MLP neurons of a small language model. Each row is named by its layer, matrix (gate and up: input weights) and neuron, and shows model dimensions 16-143. Each number is 128 + 32 x the weight over its row's rms, rounded and kept within 0 to 255. A neuron's up and down rows have the sign that makes its largest values positive.
Before each neuron's rows, "fires after" lists the tokens most often just before its 100 highest values on Wikipedia text that the model never trained on. A number after a token or word is its count.

fires after: " cons" 19, " ev" 9, "id" 8, " bec" 6, "om" 5, " ex" 4
L3.gate131 [194  63  84 131 114 128 139 197 125  97 125 168 120 174  45 139 126 132 123 116 192 124 153 145 118  60 138 187 151 170 119 145 136 156 144 115 108 124 143 143  97 102 109  81 176 135 102 136  82  94 211 173  92 130  66 120 147 165 160 117  97 143  92 160 115 143 144 116 157 190 143 131  70 111  94  62 103 147  93 112 120 145 122 123 128 159  73  93 107  73  73 106 132 142 126 178  97 103  56  77 169  83 135 135 116  88 147 130 158 165 153 100 144 133 193 171 160 167 128  73 104 101  77 102 126 148 153 107]
L3.up131 [152 142  88 162 170 162 158 142 101 183 151 166  93 145 110 179 109 126 105 135 129 142 154 123 199 143 128 113 148 106 115 133 124 133 114 118 135 134 141 146 109  99 154 146 102 118 119 110 171 134 144  73 147 122 118 150 188 102 141 131 122 139 130 139 102 132 128 161 115 129 113  60 131 145 102 155 115 153 191  76 194 164 132 196 108 142 116 146 157 169 126  93 117  64 101 113  90 129 108 110  69 193  96 143 141 145 106 176 123 114 135 113 122 107  80  97 162 157 166 119  73  86 118 101 173 108 107 140]

fires after: "0" 43, "9" 12, "5" 7, "8" 6, "7" 6, "1" 6
L8.gate530 [ 95  86 179 111 100 124 120 149 139  94 121 104 129 137 177 172 175 152 137 101  67 122 103  79  82 116 146 149 108 131  73  86 123  68 174  90 104 125 115  63 155 188 160 129 104 140  80 174 168 177  84  98 136 105 116 138 123 164 157 108 179 132 101  89  92 131 147 177 136 120 132  82 122 158 139 143 126 139 135 120 174  92 119 154 117 129 153 154  67 136  50  98 142 142 103 119 135  95 111 116 100 115 111 142 180 142 151 128 131 157 145  90 138 118  88 136 104 133 151 180 130  79 105 142 109  85 154 152]
L8.up530 [ 99 137 110 171 132 128 122  88 132 165 106  65 186  90 195 181 137 127 114 141 123 164 161  95 124 130 157  96 124 121 141 137  96 148 145 107  71 173 148 133 170 145 105 117 125 131  38 143 110 147 153 132 133 163  99 144 139 105 134  94 146 130  72  83  83 115 123  93  88 128 107 125 177 118  64 103  88 136 134  66  90 177 125 105  88 117 135 128 108 168 153 125  76 163 185 107 120  96 159 120  95  64  91 105 114 115 164 152 140 113 139 155 134 121 174 199 170 170 113 137 126 165  79 130 155 130 113  86]

fires after: " K" 33, " S" 13, " C" 9, "ag" 7, "m" 4
L4.gate25 [ 81 192 113 141 161 148  92 167  97 132 159 140 110 113 163 131 136 179 120 172 187 135 113 140 112  85 153 166 106 142 165 144 151 161 105 126 168 136 130 184 108 128 186 118 176  93  86 148 133 154  75 116 149 110  95  96 146 169 145 117 126 117 141 110 108 144 175 139 155 118 156 114 160 104 141 127  84 110 119 111  97  97 178 126  94 144 128 155 117 122 105 173 144  92 182 171  92 111 114  99 153 150 147 136 104  65 116  32  48 160 139  76 155  88 100 166 122 117 169 132 166 109 138 141 109 106 126 132]
L4.up25 [111 164 112 134 167  77 174 113 150 103 137 103 173 164  94 161 174  96 126 134 128  83 113 152 127  76 100 146 107 140 140 121 185 133 118 163  85 145 165 135  63 213 143  72 116 156 120 114 153 183  76 127 155 171 117 102 142 152 105 114 137 131 144 185 154 138 172 115 104 186 156 120 125 161 168 113 152 139 171 113 143 144 108  80 142 108 111 112 225  80 126  75 128 148 148 109 119 177 101 133 151 156 110 149 158  65 109 151 101 144  79  85 150 146 190 143 195 132 196 161 132 177 129 138 160 137 127 116]

fires after: "6" 11, "9" 10, "8" 8, "et" 8, "2" 8, "7" 7
L6.gate341 [ 91 143  57  75 148 155 129 116 137 125  99 101 105  49 154 148  80 164 147 163 157 124 178  98 147  98 178 190 127  97 118 157 155  87 161  97 131 115 174 121 163 129 139 172 138  84 134 101 184 140  74 117 124 149  79 131 123 135 124  79  95 162  51 109 152 117 121 146  96 112 183 137 124 204 109  72  87 171 156  59  88 147 152 140 108 139  96  71 109 126 160 103 135 136 126 118  95 121 117 127 120 132  85  72 151 120 123 135 146 110 143 100 135  83 160 167 137 100 200 179 178 148 106  99 149 115 166 127]
L6.up341 [152 149  86 149 133 103 104 189 131 172 114 149 181 155 141 101 120 128 194 130 136 181 107 174 185 138 100 145 130  84  89 164 108  77 137 153 147  77 112  99 140  87 149 108 174 127 133 149 142 105 163 157 157 152 104 136 170 152 160 165 128 140  65 132 147 143 155 115 118  85  63 136  92 126 191 144 123 176  64 103  94  68 151 117 225 142 131 172 142 108  88  82 124 146 160 109 115 130 113  99  76 122  99 126 126 109  92 128 141  98 117  73 175 152 182 132  77 146 101  73  90 146 181 155 116 116 123  98]

fires after: " S" 22, "B" 9, " |" 8, "P" 7, "u" 7, "S" 5
L2.gate78 [112 110 146 123 124 130 118 154  63 123 177 163  97 203 149 168 164 173 150 146  46 145 133 133 176 108 139 147 165  99 131 115  79 100  59 129  88 133 143 130 113 127 113 126 114 103 136 137  76 204 147 149 103 126 108 117 108 163 101 172 154 158 144  60  53  85 162 122 181  50 118 141 102 109  94 170  90 143 150  98 144 165 111 120 161 109 142  77 136 155 169 150  98  93 143 129 122  85 120 118 137  97 102 153 143 111 128 140 170 155 130  95 135 188 134 143 141 123  95 161 180 117 152 164 120 155 139  70]
L2.up78 [127 175 151 157  92 111 119 122  90 142  85 175 153 160 136 124  98 116 142 107 145 153 139 160  91  90 171 156 166 177  92 112  91 101  86  74 106 111 140 116 156  47 165 111  87 100 114 111 117 144 107 138 180 145 197 106 140 133 142 148  93 119 118  74  59 128 121 144 170  46 121 142  95 150 138 192  59 109 107 160 138 145 139  94 140 140 157  86 142 176 140  81 122 103 125  94 100  83 130 126 140 169  52 147 139 142 160 106 188 143 115 128 122 185 100 150 120 140 131 133 151 119  92 132 118  98 120 105]

fires after: " M" 17, " B" 16, " f" 10, " P" 8, " b" 5
L2.gate451 [136 154 150 110 102 107 174 143 111 183 146 151 147 155 158 167 135 141 130  82 166  72 104 135 130 110  76  90 121 164 150 136  82 108 173 182 167 133 169 138 117 114 155 174 106 160 123 104 118 188 172 140 147 143 134 100 164 139 152 141 181 173  76  79 120 116  81  80 182 166 201 169 127 149  98 188  72 144  88  79  96 108  66  61 154 164 169 137 112 117 111 143  90 173 172  58 103 138 104 165 113 160 154 168 156 111  82 157 115  81 137 105 141  78 119  92 144 207 122 127 128 102 157 130 177 106 110 115]
L2.up451 [125 191 122 126  60 100 102 150  88 110 113  97 115 149  82 116 154 160 130  89 141 135 158 107 172 143 108  94  43 119 105 150 166 194 110 181 108 187 105 148 109 104 172 145  75  79 144 121 161 147 159 118 164 134 153  99 153 161 115 140 141 152 108  83 159  92  98 125 119  82 191 141 155 131  58 115  46 134 103 117  63  97 107 101 165 197  86 171 130  97  74 110 143 111 188  98  48 104 100 131 181 139 145 128 165  65 152 124 111 145 141 147 116 135  91 139 155 115  64 128 135 100  70  76 177 101 145 116]

fires after: " Ch" 14, " W" 12, " w" 11, " m" 9, " H" 8
L4.gate679 [124 201  86  86  52 104 144 104  99  88  77 125 144 129 143 112 155 116 138  92 110 115 116 121 102 168 132 144  77 130  74 132 131 143 131 118 145 135 152  84 146 119 182 123  66 127 122 113 109 192 107 163 130 129 126 129 112 108  84 113 125 163  32 136  94 130 135  91 173 114 156 153 146 125 117 175 165 102 107 142 148 112 131 105 162  67 132 138 111 106  79 109 116 171 172 146 136 141 139 109 122 192 121 162 120 150  73 108 116 150 134  89 108 158 114 131 113 149 100 140 195 126  97 159 124 185 136  94]
L4.up679 [ 83  84 139 120 101  96 141  67 114 140  90 119  86 140 115  85  67 119  92 161 136 146 115 101 133 130 147 101 142 161 122 109  94 133 121  94 177 151 147 137 126 129 135 157 143  64 120 138 181 171 166  73 116 124 124 110  96 133 111 112 133 111 140 102 121 170 101 156 103  89  89 155  66 136 121 152 147 146 147 112 143 135  93 153 173 161 161  98 131 199 173 159 147 160 117 180 148 233 116 129 127 151  74 127  87 134 112 120 106 126 190 134 146 117  76 108 143 165  81  51 137 164  93 138  38 222 147  94]

fires after: "." 34, " do" 8, " has" 7, " it" 5, "ó" 4, " It" 4
L8.gate378 [158 133 111 141 123 117 117 160 136 154 112 123 176 101 143  88 152 149  83  62  86 110 168 189 105 151 115 134 125 107 115 133  92 133 139 127 125 115 117 109 154 146 137  60  82 129 129 112 177 108 100 124 157 108 102 186 142 116 133 121 155  88  85  92 148  66  92  98  48 180  92 118 132 187 149 109 150 103 106 156 153 127 152  96 182 121 115  59 110  82 128 113  70 141 105 123 136 187 100 163 140 122 150 174 172 138  98 138  90 131 167 154 121  65 157 106 126 174  85  40 119 118 151 105 137 165 126  58]
L8.up378 [100 124 132 124  95 148 109 105 115 135 128 161 109 176  57 122  75 157 175 182 124  99 131 117  99  96 226 126 115 121 119 155 158 106 131 139 134  94 144 189 170  84  87 148 134  82 118 100 141  87 137 121  38  91 127 147 158 169 165 115  89 112 144  96 119 154 145  97 168 146  92  81 105 113 123 188 151 103 107 170 101 104  97 105  61 138 200 109 194 144 101 150 165 121 180  88 129 114 117 110 147 118 100 139 116  87 169 166  93 100 104 102 152 187 104 113 153 185 141 181 127 131 104 109 123 164 143 144]

fires after: " T" 24, "ac" 11, " N" 10, "T" 8, " K" 6, "op" 4
L2.gate379 [ 89 180 144 166  95  74 126 125  83 180 171 104 135 177  82 116  90 139 144 187 132 120 158  76 177 116 164  96 140 120 128  49 147  45 104 114 132 167 114 137  74 149 128  88 175 139  74 142  95 120  90 151 142  76 135 128 154  98  87 119 151 155 161 122 157  74 124 138 104 144 104 104 105 135 149 149 118  71 162 105 125 146 148 168 164 215 114 102 105 103 135 126 104  91 137 124 114  79 104 119 108  89 186 176 145  97 120 111 137  94 149 193 142  75  98 137 144  91 160 195 108 122  94 133 103 143 137  56]
L2.up379 [159 158 146 162 162 136  83 114 131 181 138 169 124 133 128 116 122 177 169 133 137 155 106 156 107  62  87 125  88  90  89 137 165 131 117 169 158 144 143 136 137 179 100 131 151 141 145 110 127 136 119 134 136  82 124  74 124 145 112 197 119 140 181 131 114  86 148 117 108 116 140 117  95 168 146 142 130 131  95 109 123 140 155 155 159 146 121 117 103  96 160  80 105 146 204 204 145 161  69 156 119 153 124 181 129 154 140  78 200 105  73 109  88 103 140  71 127 174 147 161 101  88 164 159  85 111 166 103]

fires after: " T" 20, "T" 8, "C" 7, " C" 7, " t" 6, "ud" 6
L2.gate226 [158 171 150  95 140  74  97  86 169 138 133  80 110 152 125 123 104  82 139 172 130 143 106 131  57 145  95 129 161  55 141 132 126 145 153 125 112 144 163 146 122 199 136 142 112 103  65  96 119 159 129  72 145 140 136 119 148 161 135 104  67 223  67  96 148 135 171 143  98 138 105 197  50 136 154 169  98  54 169 110  88 124 137 162 116 130 148 177 133 120 167  70 156 103 171 152 163  81 124 203 147 118  56 137 121  79 156 124 153 163 133 154 133 133 104 109 120 118 153 163 122 156 189 156 121 163 116 112]
L2.up226 [128 133 138 158  92  64 148 137 135 180 107 154  63  85 114 131 135 116 119 148  57 131 134 133  88 105  94 114 129  85 122 105 168 141 126  51 177 178 162 110 113 122  86 113 145 144 184 144  47 139  82 169 121  98 170 182 132 133  67 146 147  79 177 118 142  93 168 103 123 114 116  85  98 111 132 139 143 114 143 102 128 113 184 156 122 159 180 115  30 166 159 112 126 147  93 171  85 103 145 204 102 122 146  85  96 132  84 150 120 105 107 166 136 136 122  70 169 141  63  41  99  70 116 142 114 109 127  81]

fires after: " W" 18, " re" 10, "The" 8, " H" 6, " c" 5, " The" 5
L3.gate275 [ 97 141 103 153 117 122 165  97 128  90 101 144 118 139 128  59  35 113  88 112 101 103 163 117 159 215 119 143 102  37 175 151 153 113 123 121 118 147 174 120 138 119 161 148  81 139  82 112  54  91 139  62 127 125 119 118 173 148 136 118 113 125 111 132  96 162 139  99  81 100 153 120 166 121 127 102  85 141 138 164 168 141  90  70 144  95 126  81  82 160 117 100  79 109 137 158 133 105 114 116 130 162 127  90 177 171 144  49  80 145 115 121 139 130 117 144 109 100  86 113 150 128 192 188 100 152 114 137]
L3.up275 [137 145 156  97 125 150  67 116 190 159  75 110 134 123 162 162 114 155 108 129 151 138 177 144  82 152 149 122  93  52  65 157  72 106 114 116 144  90 128 104 144 148 143 109 167  89 127 102 172 108 100  63 123 170 114 115 174 104 146  79 160  92 150 111 117 135 109 127  85  95 179 156 124  92 185 120 138 173 166  66 130 121  71 156  70  85 146 108 136 124  72 179 131 173 158  98  60 138 115 181 107 114 127 130 103 174 143 140  86 110 141 119 136 152  39 185  89  79 141 129 129 150 125 163 140 110  98 101]

fires after: " N" 13, "n" 10, " n" 10, "ou" 9, " bec" 8, "id" 7
L3.gate192 [149  55  95 119 126 165  99 178 123  89 167 178 154 134  73 135 175 129 135 102 103 144 178 164 105 110 179 136 206 125 142 132 121 153 194 113 113 134 146  98 141 127 165 115 167 112 133 112 146  99 133 104 143 198 138 145  88  91 157  97 120 112  95  70 153 158 147  89 118 154 127 114  79 119  97  79  79 167 141 172 106 169 106 156 101  86 120 157 116 150 108 166 134 117 116  83 186  95  62 110 136 134 163 160 139 117 150 161 143  80 118 171 112 136 137 104  29 110 100 167 194 137 136 101  84 147 147 120]
L3.up192 [141 171 107 174  97 124 129 181  85 119 110  77 102 124  92 135 165 156 159 119 124 114 105 173  96  94 176 140 144 112 188 155 149 154 128 135 104 128 128  72 114  98 121  80 106 128 150 167 155 160 181  81 149 183 131 180 138  90  51 203 118 141 137 110 135  70 146 143  99 141  97 151  98 104 151 109 117 141 167  61 132 208  83 145 165  87 103 109 142 157 108 140 128 138 188 118  86  94  73 116 116 138 117 109 117 147 148 145 128 132 146 146 111  92 176 162 154 139 169 105 144 118 148 120 143 168 202 112]

fires after: " p" 27, " P" 12, " l" 8, " D" 5, "ol" 4, "i" 4
L2.gate157 [159 134 130  89 104 173 150 149  76 156 108 123 111  91 139 193 114 113 149 134 138 162 165 106  71 133  92 174 105 169 148  83 124 137 125 137 135  70 116 140 122 132 111  98  92 125 102 153 125 120 114 179 143 170 130  88 104 103 148 185 154 121 121 137 156 153 110 138 166  93 147  71 155 120 119 189 128 127  91 112  96  87 108 110 126 165 114 125 140 104 141 132 143  75 126 122  98 143 120 111 144 143 137 155  95 136 138 153 174 123 119 124 183 116 136 137  72 122 115 102 177 179 180 130 104 150  74 152]
L2.up157 [125 127 115 105 176  93 133 121 133  81  77 108 140 117 146 106 154 138 112  74 131 118 105  62 126  93 109 126 122 143 182  99 117 136 140 104 146 133  57 129 134 152 136 130  79 112 122 130 167 127 149  61 111 148 159 139 144 117 110 134 184 114 124 149 116 153 153 125 151 125 153 151 127 130 119  85  83 150 102 114  96  62 108 132 137  87 112 161 174 142 122 127 121  99 156 104 183  77 186  41 124 169 120 119 163 121 113 130  92 149 129 104  89 106 193  91 159  92 163 101 221 106 102 110 108 200 151 138]

fires after: " s" 18, " |" 14, "R" 11, " R" 7
L3.gate361 [ 97 121 153 119 133 102 108 150 136 125 108 116 147 145 135 184 134 176 158 136 117  50 175 103 164  90 149 154 114 112 153 170  64 133 151 110 107  70  69 207 151  37 139 122 113 172  92 103 140 130 133 113 169 104  90 150 133 149 106 140 171 106  84 165 116 116  72  76 223 123 120 150  90 121 146  83 129 134  89 161 153 141 139 143 153 139 101 145 166 173 113  97  77 159 196 133 165 146  50 121 142 143  76 129  40 135 135 139 139 155 140 127  94  64  35 172  87 158 173 134 138 128 128 112  98 112  99 140]
L3.up361 [111 101 167  84 126  93 210 141 109 100 169  92 107 159  85 147 119 108  99 131 100 104 194 186  90 106 162 114 112 113 109 190  87 131  94 108 145 144  61 140 129 118 145 120 150 140  90 138  86 148 157 110 119 106 158 100 108 141 136  86  78 175 128 130 120 117 116 104 193 147 166 158 145 186 176  85 154 122 103 136  96 122 149 161 181 193 182 150 144 134 126  76  89 144 163  93 107 102  87 181 134 149  71 121  80  72 204  85 108 122 159 107 124 143 122 101 180 173 150 113 180 113 142 149 111 155 133 110]

fires after: " " 20, "–" 16, "2" 12, "1" 12, "0" 8, "9" 6
L8.gate242 [114  95 118 124 173  90 125  70  85 193 109 137 145 136 153  69 132 154 122 128  82 148 103 128  99 185 160 168 132  91 160 149 147 155 156 118 138 113 125  88 137 146 160 204 126 166 176 138 117 202  82 162 116  82 127 116 185  43 161 114 188 158 194 107  69 108 122 116 130 133  95  75 161 128 152 109 101 104 114 162 126 123 114 185  73 165 149 165 120 115 123 135  88 136  77 118 143 172 126 114 169  94 108 106 171 165 102  90  75 142 103  85 127 148 148 150 103 137 170 145 107  78 147 131  89 115  68 141]
L8.up242 [ 89 135 121  93 124 149 162 165 204 152 147 125 181 141 101 104 139  99 174 123 125 142 115 113 186  95 118 107 135 142 143 144 118 112 187 109 139 157 176 164 147 137 160  68 110 127 139  73 169 110 112  97 118 182  96  71 145  96 143  58 122 160  59  56 101  36 144  90 120 113  61 108 151 193 136 121 133  99 187 120 139 105 140 126 111  65 145 119 111  92 165 131 133 160 126 167 100 145 142 130 112 154 136 138 133 142 117 139 143 131  89 142 151 161 141 138 142 144 108 115 116  63 111 159 136  90  76  63]

fires after: "." 97
L2.gate268 [111 142 112 116  98 112 123 223  57 118 153 130 157 106 153  87 109 171 132  55 168 157  87 131 149 133 106 126 150 141 141 125 155 122 155 147  99 150 111 129 141  95  80 118 150 102 109 109 115  81 135 163 135 120 136 143 161 153 102 109 176 176 132 107 142  94 102 124  85 110  94 119 104  77  84 103 123  93  75 103 104 163 113 116 113 129 149 119  97 115 145 128 100 102 160 120  54 182 100 108 151 107  88 127 149 148 123 129 125  87 100 152  98  88 204 117 182 189 128  99 120 162 147 113 169 146 163 124]
L2.up268 [154 103 134 149 140  76  96 166 101  79  83 101 123 188 142 135 118 128  99 146 111 122  92 127 137 134  90  97 157  91 118 185 151 123 203 160  73 132  81 169  74 122 114 132 171 169 152 176 191 181 130 136 141 150 174  99 149 163 115 121 174 101 140 116 108  90 178  46 140 119  97  99 136  67  69 114  76 128  69 208 143 131  96 134 141  94  92 115 135 108 106 127 122 142  84 131 120 148 146 114 127 125  98 102  56  91 180 176 109  93 163  88 143 154  99 179 124 118 121 115 117 136  69  70 137  74 147 109]

fires after: " p" 18, "hy" 11, " h" 9, " P" 7, " M" 7, " Th" 5
L4.gate478 [ 77 165 112  86 133 131 157  93 146 150  75  89 107 100 169 192 149 187 189 146 183 136 174 101 103 161  81 195 124 139 121 131 116 112 156  98 158 101 151 121 140 150 197 150 105 101 103 119 147 207  83  74 163  99 113 114 172 142 140 153 111 123 130 112 165 115 165  97 125  90 146 100 114  90 130 124 109 123 132 145 108 126  45  94 117 208 133 165 109 136 115 105 117 133 125 166 113 140 170 110 168 201 132 203 125 133 102 203  99 168 133 136 131 103 147 143 129  86 169 128  98 159 152 133 128 123 134 163]
L4.up478 [155 123  49 124 173 173 165 114 128 151  95 166 138 132 103 143 166 162 130 106 152  90 139  80 167  78 163 122 110 124 107 118 102 154  97 150 109 180 222 117 137 133 134 153 149  92  88 111 150 182 136  86  94  94 161 138 137 119  68 104 115 117 135 156 132 163 113 137 159 132 135 117 167 138 118 165 115 143 168 133 125 119  53 157  97 149 131 142 132 162  73 135 172 129 105  88 108 116 136  96 129 144  94  96 132 163 117  95 105 115 181 139 112 119 130 152 152 133 120 148 115  43 182  89  85 148 127 165]

fires after: "est" 13, " per" 13, "ock" 7, " ro" 7, "y" 6, " l" 5
L2.gate339 [160 134 175 119 118  86 150 129 105 140  87  93 106  97 173 147  75 133 125 164  94  93 125 137 152 163 152 142 134 118 157 146 141 144 182 126 134 115 141 115 145  69 118 100 127 162 158 117 177  94 105  98 126 163 147 115 105  93 128 114 115  96 118 135 167 121  98 117 117 231 124 141 115  79 147  98  55 121 180 105 167 113 129 154 128 209 125  49  88 201  83  93 183 108 151 152 136 131  97 109  64 127  78 122 115 128  82 162 155 154 167 156 147 114 102 188 210 178  95  90  96 142 122  65 165  69 161 136]
L2.up339 [128 124 140 155 101 116 128 124 117 121 102 148  53  78 151  99  75 114  75 175  76  89  97 115  96 171 129 158 140  97 165 119 135 129 163 228 138 122 136  82 144 122  84 143 151 176 115  96 141 174 104 182 126 145 136 161  88 101 156 127  96 175 140 138 182 102 129 133 142 181 129 168  28 113 130 150  92 126 173 147 106 114  83  90 105 174 143 120 106 147 113 114 133  84 159 109 124 113 168  85 145 172 139 148 131  96 150  92 138  95 130 151 138 108 132 123 176 160  93 115 105 122 176 169 148  73 127 135]

fires after: " s" 30, " S" 12, " m" 7, " B" 4, " def" 4, "\n" 4
L3.gate180 [149 139 150 131 142 144 107 116 100 140 137 106  84 171 115 125 169 152 139  83 148 128 142 107  70 152 129 149 136 107  92 142  57 102  74  82 156  95 114 163 116 132  98 102 116 133 132 157 172 126 155 118 113 168 143 144  52  81 106 134 135 137 143 110 105 138 108 146 179  71 149 145 125 166 134 169  87 111 111 162 137 104 173 139 147 103 107 105  76 100  83 147 197 149  80 130 138  98 177  83  90 142 130 149 137 126 175 122 127 159  92 148 170  76 101 154 180 137  78 126 145 173  62 117 131 121 119 110]
L3.up180 [166 108 105 151 138 110 181 112 158 123 130 140 170 151 171 137 185 107 169 118 161 100 139 136 129  88 116 137 100  87 119 111 141 157  89 173 178 141 160 166 195  86 105  99 128 112 195  83  93 121 211  76 134 105 153 162 116 154 110 111 140 129 105 153 131 133  66 114 146  89 116  94 105  85 110 131 100 133 149  95 165 197  72 105 114 110 208 115 118 165 143 155 118 113 134 178  91 124 165 124  67 150  77 141 122 166 144 141 177 198 113 134 110 114 187 118  97 104 120  83 162 122  89 117 147 128 123 133]

fires after: "2" 13, "6" 11, "8" 11, "3" 10, "0" 9, "5" 9
L4.gate684 [ 89  72 106 129 137 102 124  89  90 118 194 166  99 147 126 133 158 126 164 192 151 143 146 171 138  96 166  94  60 125 104  93 105 121 180 118 138 130 146  73 100 178 111 106 142 112 183 127 124  84 127 181  99 117  70 107 135 168  83 100 123 138 152 134 110 164 117  96 144 156  94 148 100 183  70 109 103 152 164  80 138 129 203 170  84 132 116 145 160  90 172 196  97 107 125 138 185 117 143 171 123 129 187 111 172 174 117 139 120 179 162 181 171 154 194 100 112 123 185 149 101 156 183  64 133 121 164 124]
L4.up684 [ 85 110 154  86 159  82 181 112 107 140 122 160  80 142  63 139 158 103 190 114  92 145 163 160 119 154  84  86 211  76 151 168 109 108 112 169 130 173 144 125 130 156 152 148 148  88 206 175 134 107 109 117 102 119  56  29 114 130 120 134  67 162 122 117  65 125 109 153  83 154 121 143 122 129 112 164 107 119  89 110  89 179 139 139  84 125 120 134 131 128 108 160 112 153 152  97 138 113 120  99 151  90 151 153 162 161 106 171 124 197 147 145 170 155 128  92 114 141 184 172 113 142  82  41 130 104 138 110]

fires after: " C" 21, " k" 9, "ag" 8, " N" 6, " c" 6, " b" 5
L3.gate353 [136 124 105  80 163 114 134 208 105 130 137 163 131 206 110 126 142  90 167 140 153 114 141 114 167  87 131 136 217 155  96 105 158 129  88 115  60 146 160 141 127 214 139  52 129 131 119  76  84 131 120 107 158 122 175  79 145 109 163  87 140 150  98 130 145 138 167 157 123 113 156 146 158  58 173 120 135 135 177 138 128 164 144 116 114  86 130  93 160  86 131  97  93 160 108 120 143 208  64 136 124 182 166 158 144  87 157  59  82 127 137 101 156 132 127 118 132 133  94 149  90  83 146 165  97 135 161  78]
L3.up353 [154 113 116 171 101 130  87 126 109 115 167 101 203 170 133 168  78 121 171 159 142 111 147 110 180 160 126 168 199 193 182 131 145 127 106 148 166 145 137 159 154 166 140 123 130 137 129  95 185 191 117 131  91 135 100 128 126 111 129 157  96 171 171 179 146 146 117 168 161 145 125 120 127  91  75 169 135  77 116 101 120 155 143 145 150  94 170 121 156  70 111 171  63 135  75 119  95 166 148 158 157 178 131 159 169 127 155 142 142  65 121 101 190 151 147  93 125 177 160 106 124 170 113 147  42 103 136 136]

fires after: "\n" 26, " Bl" 14, " w" 9, " h" 7, " s" 6, " r" 5
L3.gate99 [138 153 146 173 132 192 113 140 137 121  91 188 109 129 127 143 178  76 119 145 146 125 100 118  95 121 165 129  96 109 157  90  87 140 139 125 119 108 152 191  99 165  92 120  87 151  96  99 144 147 166 137 163 136 130 114 146 128 159  95  73 149 129  83  90 118 115 174 120 100 149 180  96 158 113  71 135  87 122  98 141 161 136 103  77  89 154 110 106 107 102 126 100 101 157 128 138 107 173 119 131 147 120  96 216 110 136 137 143 193  91 156 191 126 152  96 165  47  98 123 133  91 143 115  85 141  96  71]
L3.up99 [194  63 186 166 158 143 101 138 134 124 118 170 115 104 166 133 164 130 140 176 155 140 106 103 112  74 174 117 113 164 144 124  83 126 134 121  95 107 122 158 132 141  63 118 150 149 139 158 106 148 146  85 195 136  92  91  97  88 161 131 107 119 180 117 131 129 150 134 167  96 175 156 158 114 137 108 107 107 138 102  90 134 120 158 135 118 156 111 131 134  62 151 152  90 139 117 107 112 111 175 147 172 117 116 165 149 129 125 189 224 138 129 118 129 130 127  83 141 137 100  80 168 122 194  49 132  92 125]

fires after: "-" 28, "S" 11, "r" 10, " w" 5, " |" 4
L2.gate401 [158  77 101 151 119 133 144 118 129 153 158 151 105 174 109 140  94 121 129 157 128 130  97 154  70 112 170 158 136  84 102 150  85 167  99 188 107 174  99  84 129 122  92  99 107 138 119 127  96  84 138 148 149 186  83 112 103 139  79 138 120  80 182 186 139  96 157  98 119 127 131 150 132 131 129 104 136 108 109 103 143 104 117 122 190 132 121 109 161  82 118 151 121 131 112 139 137 151 177 148 161 146  88 156  83 128  84 130 158 137 143 185 105 127 137 118 170 130  98 181 139 106 200 121 176 138 171 132]
L2.up401 [135  97 158  97 113 125 158  30 130 148  97 170 118 104 178 106 107 174 123 121  84 115 146 153 162 127 172 131 124 122 116 135 137 177 144 127 137 121 233 134 144 131 117 128 164 123 171  81 114 115 112 114 151 135 149  77 124 100  64 120 110 140  89 163  87 123 136 152 192 115 162 100 182 135 104 144 146 108 136 137  79 146 119 111 160 156 141 107 119 129  98  94  90 209 145 139 125 146 187 125 148 131  70 143 126 128 121 101  99 118  80  59  94  82  88 155  92 177 109 109  88 190  90 125 125  95 127  66]

fires after: "at" 24, "ra" 15, " Ar" 8, "r" 5
L3.gate266 [165 146  93 150 121 122 102 109  70 153 174 100 145  98 146 116  57 116 114 140  91  98 125  94  89 128 138 122 155 160 143 144 100  89 105 142 154 115 200 194 139 113  70 112 162 132  54 156 171 133 166 149 128 154 155 132 132 101 145 153 141 140 162 118 121 134 128 115  45 127 168 163 145 135 111 183 103 100 118  88 107 131 158 182  83 150  98 143 123 163  85 101 186  49 110 131 169 111 159 184 144 109  81 117 140 169  94  78  70 138  81  91  96 142 115 121 106 122 184 112  75  83 134  87 146 111 137 121]
L3.up266 [145 129 157 124 124 150 118 185 125  92 181  77 116 124 155  58 134  90  83 156 142 122 110 114  98 142  99 105 134 147 161 123 124  88 131 133  84 115 165 110 104 104 116 125 171  83 132 109  89 142 207 126 140 125 108 125 130  83 123 150 173 158 115 153 112 111 168 141 130 127 135 164  85  99 132 204 196 151 170 152 129 103 157 145 171  68 145  94 158 168  55 123  84 124  57 146  79 153  70  94 126 106 143 110 119 153  94 169 173 200 100 133 141 118 146 149  86 107 156 110 104 153 120 106 204 154  88 162]

fires after: "0" 26, "2" 18, "6" 11, "7" 8, "4" 8
L4.gate184 [ 90 102 165  75 143 138 131 120 145  83 110 104 145 100 149 175 109 135 180 173 132 182 101 143 178 100 171 147 154  96 154  88  92 125  71  96 123 174 104 127 167 157 112 138  85  46  95 154 151 120 106 204  61 112  91 139 155 148 113 108  96 122 128 108 184 128 169 138 119 116 155 173 139 186 113  58  86 107 153  63 140 150 125 150 141 131  84 117  94 183 109 164 131 169 163 172 109 148 134  91 162 137 143 112 164 108 175 127 158 135 168  82 147 146  97 180 172 127 121 115  69 155  98 150 100 133  94 124]
L4.up184 [ 87 151 129 172  48 151 113 135 143  94 117 117 125 163 184 142  94  72  83 110 197 135 158 117 168 106  90 135 160 102 128 151 135 149 147 174 100 116 150  77 175  72 134 164 156  81 111 159 146 126 159 140 112 154 108  51 161 161 136  79 147 111 140  69 128 133 174  49 166  65  82  98  98  75 117 120  49 178 122 182 146 175  72 116 104  64 115 185  85 172 123 115 127  97 121 152  72 128 183  65 112 125 116 142  95 162 186 140 146 146 185 171 123 180  68  93 145 138 146  96 173 126 111 142  84 123 160 138]